config.yaml
num_hidden_layers: 9
hidden_size: 384
num_attention_heads: 6
num_key_value_heads: 6
head_dim: 64
intermediate_size: 1536
vocab_size: 8192
hidden_act: "geglu"
norm: "rmsnorm"
norm_place: "pre"
norm_eps: 1e-05
positions: "rope"
rope_theta: 10000.0
rope_fraction: 1.0
qk_norm: false
attn_scale: 0.125
bias: "none"
tie_word_embeddings: true
parallel_block: false
init: "uniform"
init_std_qkv: 0.0333
init_std_o: 0.0333
init_std_up: 0.0333
init_std_down: 0.0
optimizer: "muon_variant"
learning_rate: 0.00654
lr_mult_o: 2.0
lr_mult_down: 1.5
beta1: 0.95
lr_head: 0.0054
max_grad_norm: 0.5
warmup_steps: 200
schedule: "wsd"
decay_fraction: 0.613
decay_shape: "linear"
final_lr_fraction: 0.1
batch_tokens: [32768, 65536, 98304]
max_seq_len: 2048
doc_mask: true
train_tokens: 457600000
max_steps: 7642
dataset: "wikipedia_en"
MLP neurons of a small language model. Each row is named by its layer, matrix (gate and up: input weights) and neuron, and shows model dimensions 128-255. Each number is 128 + 32 x the weight over its row's rms, rounded and kept within 0 to 255. Numbers have three digits each. A neuron's up and down rows have the sign that makes its largest values positive.
A block is one neuron, or neurons of one layer that tend to fire together. After each block is what it responds to, as a language model described it from the Wikipedia text at the highest values.

L2.gate92:145116128075112171116128106140123110164123103127087102145089147144137154143169031119159107109126092179149047110138128125093166114086179176124097119151145111182071108000118107111160103119132129126131178164109139131142132107149128120133080106129102176120104119121180105084177104097106118116081146098103125111168140138119082150159118177155123097104087055070070135074154133121098098138109
L2.up92:096125094127058116178176044102142167103124124136124113116140156117131132114129109127132055151119122128155109137128118144145183129133126118077169148076159099168125094089121138084128139143167117113092185137100151062129125121160145134144114135095128099091118104121174094156144143113101153135166139117143120102066147139099126100113149188108111082117051077169069122128132070140105158144128
L2.gate427:157171126162157101076149127108176120133110145126191127123128090141112096161109088076109072091144088139145113138130107123119155111118173164127138100085082113167137136060127132139141089146152128117118090125121136127155108145131108087143088076149148163167085134148151185089121114122147158137115082126098088171142131109137107157129126133088095161107119146139154157132095132119152153132191
L2.up427:112255093149138145127111178134123131081101214071167096075095083179108142134107125120149117126110119130169127162112125157110220174113095097128146151042129132143154160092146088117151104111094148098116097127181068129218194097179179082147103148152112101119097177127107179082169119114140101121134108107138120166172104100087131107087133155094180121138174139140199120187128137082130110143148
L2.gate678:128141110127095134128160163118175108098095129149120073124142136142104092173122099143119053179108188149090186094154114166119125178063130088156139186149135151067109086198132170078099145120085137096141146094122126104151083122131093104155096156166132191131082094163165171101066143117126141075138158121135105152182140101088139154120123166076121131111064128182120132181160133133189156167107
L2.up678:154093097162130148134162136146137107104092219192084135133115104146085128119085067077125138126097086117140171069150045161086148146131139150106154119184130170086140045168109171189132103100147098109063115126148105095121147122130155122159122112135083091161152130127207094121185179089118112099145138095169101096157178090077115132160108157115132141137102077152135078148127152132079094127044
L2.gate1086:095151138149146130121134129194142116119164139074113153134108165087111138103100140182122130203079215095132087170096095088216130126105125107107119151127130090128131081105117096164127090082073135147099162109126107144169127143103125108148139165136135083093079145127117133136130156096149155144130115187157129127174160054112196151160136116093120109167130133109155198141111088098123116131174
L2.up1086:138096129109125088111149042081110075089092116120091173141143142125114071113116117092165170176127085141089110101103150124147141124121150116122119164146122127140159120083129076114163102120154104078073083135084123092131147103194069107115165146165119185174118126131152168097137108152177138099135138128135099132114119056122122063135135169120085157098171148121133136170173133197126170097121
Description: Coordinate and number digits. Second digits of minutes or seconds in coordinates (30′0'9'″W), year-range endings (1997–98), and mid-word pieces of names (Raiders, Ujjain).

L2.gate157:137108094112086126119167134192146211177150186173128163130210123141114088092137101128143152134118115128133191118145125094126154093142150141088080167136092156072102094095135173176118059124156094125129094118124132138174142173136199124087123141131084090139127055113111143121087144199141138065160134146116174081092097106201153149125142100134167166145099128100132131130115157155136161167126
L2.up157:090168170066081143108148090191145094154097043136118066196166145137115122116129118126111158095137140123092126141179153130129203098130135100157091108157176105151083114150182115095102142107113143123134123136122089114084094138116143112105156100174172129113125147141120151068219101103109125126137136091167030101174124062088059130120124166142099170118105093127119155138088111164150101137111
L2.gate342:129146119094125162113116086103168075047135136147171103142173127126118098122145118144093114145118167141113144138141096106087124107086077123108129112148067173143123136132143114117073156105133107088115094107082118165138103102205161108105103111150090113133149145126099158166155099134132155144114150111108143091092136135176137110112175100114201136139081145086116099154086159143100136135112
L2.up342:082157136128137109195134144149108119118117137131132116159191113156126106155164134136163128100113137108076189160137132131147120073179171114140144114154144101090153096104160094144074125149129100132119097138163141123142111129134108115129162137160154128137130075136099064171144151086092145022210153138161192138151089106164126068170169124162127113101193114105097104127107154170198156151108
L2.gate886:121137082080117151155149087180168083147130112191109145090181147127175145102101096185151151108169125081101135064119143058176124106081077097165120134155068172120170120073169136138103204154128090083177137123109137149087149123164111143162108142080092189181096130134116184110086081114161110081122117116073106113219101121156095142161136114134110134064070144132140104142169094149128106192109
L2.up886:116106112085179108104077133122120086130114088152150117111155125129121130135162102101090114156137134173105094092132097148196133145118082218127155158081128142148122150110118154167115128107133218104108107065105166104085113172089125131123134135144120079162066162097130091123145177156152163167140146158112101098100097121077120123096142125118064130127153069156090131151123100075075122101099
L2.gate1178:086074138078112124185189135085138092070132169122138108141158138138146121102171082164110100167077132111080118157165172092097191122110149124132106130184138113101154148156137098096156137132134094157081174098181092155115137142187064084102165163214162088151135156160159140163195117160093128109128110164132117119153169130115173162096182134175181106160176165124129019130082076152095187084112
L2.up1178:134155201163083166117162162138179124168132164136117139107132104158119116112129097139146150110132090145075141134121157109110124028161166113126067133162107132145127099144098138093133118168082108093134171111109096136102095114128058106169152155207136145161152087117148142125115155089113129101155162117100082138095142126113153118099111109124117151194172126134119113137144171169187124133118
Description: Digits inside measurement numbers. Fires on the first digit or separator (comma, period, dash) of a number, especially unit conversions in parentheses like (141 m), (3,810/sq mi), 1,230 families.

L3.gate558:196083136153124105091176171096129176091121146096115133120146120171101063109094108105142114101121125140174140115156070190122126110099154126091107101145184154102167169159154144162188148121128129158086102090092124098166111097110178096170104097211144095088057149121141147116106107099085124116131121099155151074090152116136079127181180179122154135185075138132164130098190165131086174152176
L3.up558:145116128093180131091102147117152096146049074132115117121146161164078108174138107148147132140105102074147170065131089069095132121111202158121131108113091059145147162195099092129135131157169165149104094093128130119175154176133162139134137137090106139131126125183118048116150153140066124069196161119112133132131133113138141101120154117157111118075097128134163115147093137185188081201154
Description: Mid-word and mid-number fragments. Interior pieces of numbers and words, mainly the last seconds digit in coordinates (30°29′59″E), also decimal digits and name pieces like Per-m, Can-ber-ra.

L4.gate361:140081129147147103120104114081093171126092134192150137157124124124154075143163119135194108130121145107142134088136085094113148106108119102130126163133153161096103106128169182115145094136092110138090101097180110080169079084129180110037117100178149137139061109129134098129110131149160125063168102116132124100145122084100213176167098219148122104067094134192136127149136108111044139146165
L4.up361:110157125158118095109176106147141216091143146140100096199137081169137131161101118110080133124113112093142160120114110117135130130107096138126102146112145145099155083137082085162164075163152080129132111078093135044157075111150096186173143083130146177169083122130145142123165111173083143123138119102143115152147111074146197130161143092132155152129120127109084106180114060144192090161098
L4.gate805:062126105158126136067133118119110129118131187137142140143130059163173169134138166126106168152124159188116125153109154189156111081140144116127113117149134074113238148087195062121165038092107122126138143145164167130099115137137156133131156113176106139144133108098196127070120100107096113109117185041075124153154143091117128120178126105136177119124156107108127133116154108134062144113133
L4.up805:155104053067088094106131099100139137205116147098151102160144061124136189133133086175123112136088131161079144149135089149140106108135141147157170098130152090140079166121122148123111160165113147164074089080172110139059166174068128106175094054162143155126161075098139151105144090135139077154123097130136161122157175152024130143141117102118143146105135090126135160092074103136122161179108
L4.gate977:088158090106120130106087105121187157113157145102089132153148142164130115175145138079163141142154120151135067138133189075122125149113150147142091105128133123180187066140167161161174139096092172065120135106056179122151165088177082089125086087152139198154152154156129079066126135147162100054062086064173130157171123076077149129094165138104079113117117092066097166130114111162098095147147
L4.up977:121164118195125141119110091140143110094155146113156122142094186159124129167127140107152134116125151098085131127153122116161172143102097150105077079102113141166187083121146112143176138129087198187124095117118104086135169182117130166112125084117133115135138077091102129121102127187090158123115069160084093171137214148170128105123151118160152120108150157138127130076135130109156159094167
L4.gate1474:080134052131209076088220149117124158164131097131115159180112082111158185119143093127125171127049136149107176159111126122176177129134126090097144105163121135141125125123124098208145111104121163122140167132149122152112143124165137113126083131114105139136112173142122156118023119154150137099072129195121084159111118156071177137088147185158147175081129129156140147102147070135132142113105
L4.up1474:140165181138168154129136093134171133149134172130089112140106162110086094066124087084159105119098115110143203191141107096156138133149154106156119148136099085133082140143097178154105106124087127119173135180120130121165158066155166091145112164143122103121123169121130104139114150164119124106143171142133196118172101162094140124095127176149169136102136152098164172139175142113123104116113
Description: Coordinate seconds digits. The final digit of the seconds value in geographic coordinates, just before ″N/″W/″E (39°47′29″N, 88°30′57″W); weakly, mid-word name fragments and table pipes.

L2.gate456:079175137175176153109108117135150102157098149107143098144145094131088107141151154145155149151135118116119131134127113188149112056109117170050155080085117132118105188115156099136139113101104165121137116074175151094159151136103176137089113142112143094112127147093124110058162090124170179154136152127116127098121148125130160127140121136131118167130122094131122186141122123130147178151208
L2.up456:150159132088094124163166120123087124097132184097095093133138096131102160123145201143161145120109176057134088152134091174098067139083195119132109127105191068196205139154140151090108096102146134186132158123102126090170078129150061159076123156159114149110123110149114146129101159175143155081138092100140087086129046146143110099130119083133143169110093147085150153103089199118183124109104
L2.gate516:147145146080207129081102137117141135122136185096119117162159180102126081118115054115164099115107132152179112133177179106096116111082162118116169130098093111119111119135096128105140157134114067194140103102154140055163131134164135171028174102129136101173159192124083077094137113173156124112093116172133068069155145138092105191175111152090154104154142125122114101152129128131108098190065
L2.up516:120180102127110074094113186081138165154138148166107082101078074117085125133132099066158163070136137108075129058134157096157135116166104135109154109130169113065118153104130094173095102141139100147132140086103118058134099088116107144075139113097155110109100117117188167034157113144098112150098149099192142132106162120181106135142130089097147128079121142086107147162106147000139108117110
L2.gate633:131198093151132177133117148121127147137125129133163172095189112112107115159164146082080133148183121167110151125057119184198142108136099149121151090124113130124174134110124169157163090161163090136104106128127180059158179139099147140124096137165104120179099118083132126129060132128160140135078086164105116135094123098128142084135128175109155135092141063133151129129101107064134062132168
L2.up633:146204101159140141150122121134133137119135135135117170097120130082148134135096172119105159126154106145118152125054121107195130108162136186086112098126129129140178149082108153136147090167154157138116129178138137055160179168133147144082112143120132074175138148114126145128060135138139096114121087158095115132086143135022152094159124145125161179100140071137120141123102115042102042138084
L2.gate991:153156064135155163149177130120097119089150118131041115143081152146215119099136227089124159079111177101120118149134148160123170123072116159128134138110155098114162082127091123128095155137105119133181113067144199111134172124143144174175108086092122130158174142136145080157090129065175148229100174092142147066150159138151127141130138139107141084084124102160114168165110180120142112097044
L2.up991:121167066078099086055091139098188109101143140081162071119135158138144130065091134130135171117145120146217097145127176121128097137162116161097160122103111128124124086042146111165087160173119144112135085116115173088128128087129187119134124108105079095144125159124169154137074146145140089094131154179154134128172121111110124090182174162114128099091184136116137166125058158128167123111068
Description: Year's second digit. The second digit of a four-digit year in dates, mostly the 0 of 20xx and the 9 of 19xx, e.g. "14 October 2015", "1955".

L4.gate265:124097115143145068132066170122145144180105144176108141133115161156194090137155101158144170066173115159141153206161114104165163169107099142106119124149095116163134115151092163173154132127080113125147121078124087072107164109116154127120092091070161121140119062179142129078083148094104135143113125107087097087148134155130125057152122159129129092123098090127144184151137154140170167145118
L4.up265:138149031091175154132112143035120114124154114135075064204121136074114128143129122122170170134109115141096132148166205134113144149095078075165115108113090098143139147141223105195126111136063139151117094126066140148104130072112159124096109138139176173134147062155143145131102106094090135131136137099095103114169142143144078109096092139112228100170132110138162152142089122119150124134162
L4.gate481:151082155104141136169100128095141118086144136129143041110156127081114109117165160135135145094144127159073116069184150134115110167135112136154145110104199146112165097126129090179128079082160160202116139089182095108134089096173190061163051104138112092134146119132153064114118123125137154120077146130153149172140093128104151136148089133077135132171164135152160148156157128131119081131143
L4.up481:152190150163151154143141143161105140159085129131150156127082095112166142204092084061104147163164124200108146153187179145145168124179100154159156201104075135163067128152111112087145162132048136114086104097095075128091128122126118151068113124130132126158112098120103148141169124137134195147146124122125095112177195115083082128104146121130098125154094105154115192133058115119147149124137
L4.gate492:137164107075106117133116156033083197169133171117112091175104153086132164111071101171159121148171108153093127126102122127097134116161120099169118089100138133079158117108094086125076126154081147114157092147123125090119073133114065116186169091148147095107168166180173102106148067132098148163099089123158131142167175120090092122139125167116200139150114086155073083168080109140188125160144
L4.up492:138130069061130153185113152139110121050126123077092072065163140115128111110140178154159096154129169197115109168198138150125129141120091110052195154108162124121129134119120101088122121107057079136106115128146145102148145135123143139141157167032075121171170154138092186076153148148165196155119107173142085126098131174071104080121131158141099169088169151102137142202190068108128136167098
L4.gate1272:129159098129084131116089115089140119107175137126154146124140138127103139155132124093133114137183101103109127114137164080127190162159106106163122121189159157106125127020193059099117121189140088155116071094092103105129160149108131132155106122085115100109080072129161074123106030082100201142138153101193129158109115136102084105136130127055157089177126140130151077159161132121068150117187
L4.up1272:100214142160092088139117174095103151139144110120137065141082126098213042112188092122152128125123137173125101154128190132116121164144138129103103124119121105115148134205088122130138114165152162097134127123173095123125135115208162128094130126130124116150124088143131122124109163157179124090154158069150137138200146110169154109131129149177062143134111104150125136099124115068185171091145
Description: Year second digit. Fires on the second character of a four-digit year in dates, such as the 0 in 2015, 2023, or the 1 in 1989.

L3.gate748:128124111109128155122088141103113148156115072127134099077169131106209174105120133100086119134159178156072148164118135185121123128157128134138110129113109138133086128070097111132122166148133182112117125124155182069147146108129117128113140127171092156099135154146156156159111147122157122090118080192134084139038185099093088148154133097127146122132130133103112129125145109075118115107179
L3.up748:149162096119167158109151149168117180170139103108132176141176130130155113097125105100127174138137098162194115143149171153188137096159096155126116127136138118113140137152103080099159042160172081147102084149106110178135080114077125132119113099182125162105165177104130032155064154136149075139111184103129176090150174114082194109183101175141161127163155099173150125113126164080109127144149
Description: Sentence-final periods. Periods closing an ordinary sentence in Wikipedia prose such as plot summaries and biographies, before a new sentence or paragraph ("…with his father Vishwanath Rao.").

L3.gate1014:134109120106119136131140113124132148117120121109127156156146120104117123103116068189073153108092143108109133118144121057091100136137124218199152160084148099141143078108099083150108137116082114131169180138167128074145112104140110112110142140203146146154166124096156174140214160166131129075177123097172073157175138083157142145111138137164147118120127130091097127183133092086165133118094
L3.up1014:116096178115118114060124107149148106140115126158142144084102080121111132132152050130111112074127134156141137055170124107128126122125141112116101128190086097127122153125139119123088122119109127144151119200150122154150157208131132110062138117109209099090121090138137098120128082167139040122122122109116162128100149152066179164129096084135173129126162101120109147112103123091113112091127
Description: Separators before stats values. Spaces, pipes, colons, semicolons and open parentheses right before a number or value in tables, infobox lists and stats lines, e.g. | 0 |, Police: South, / (0).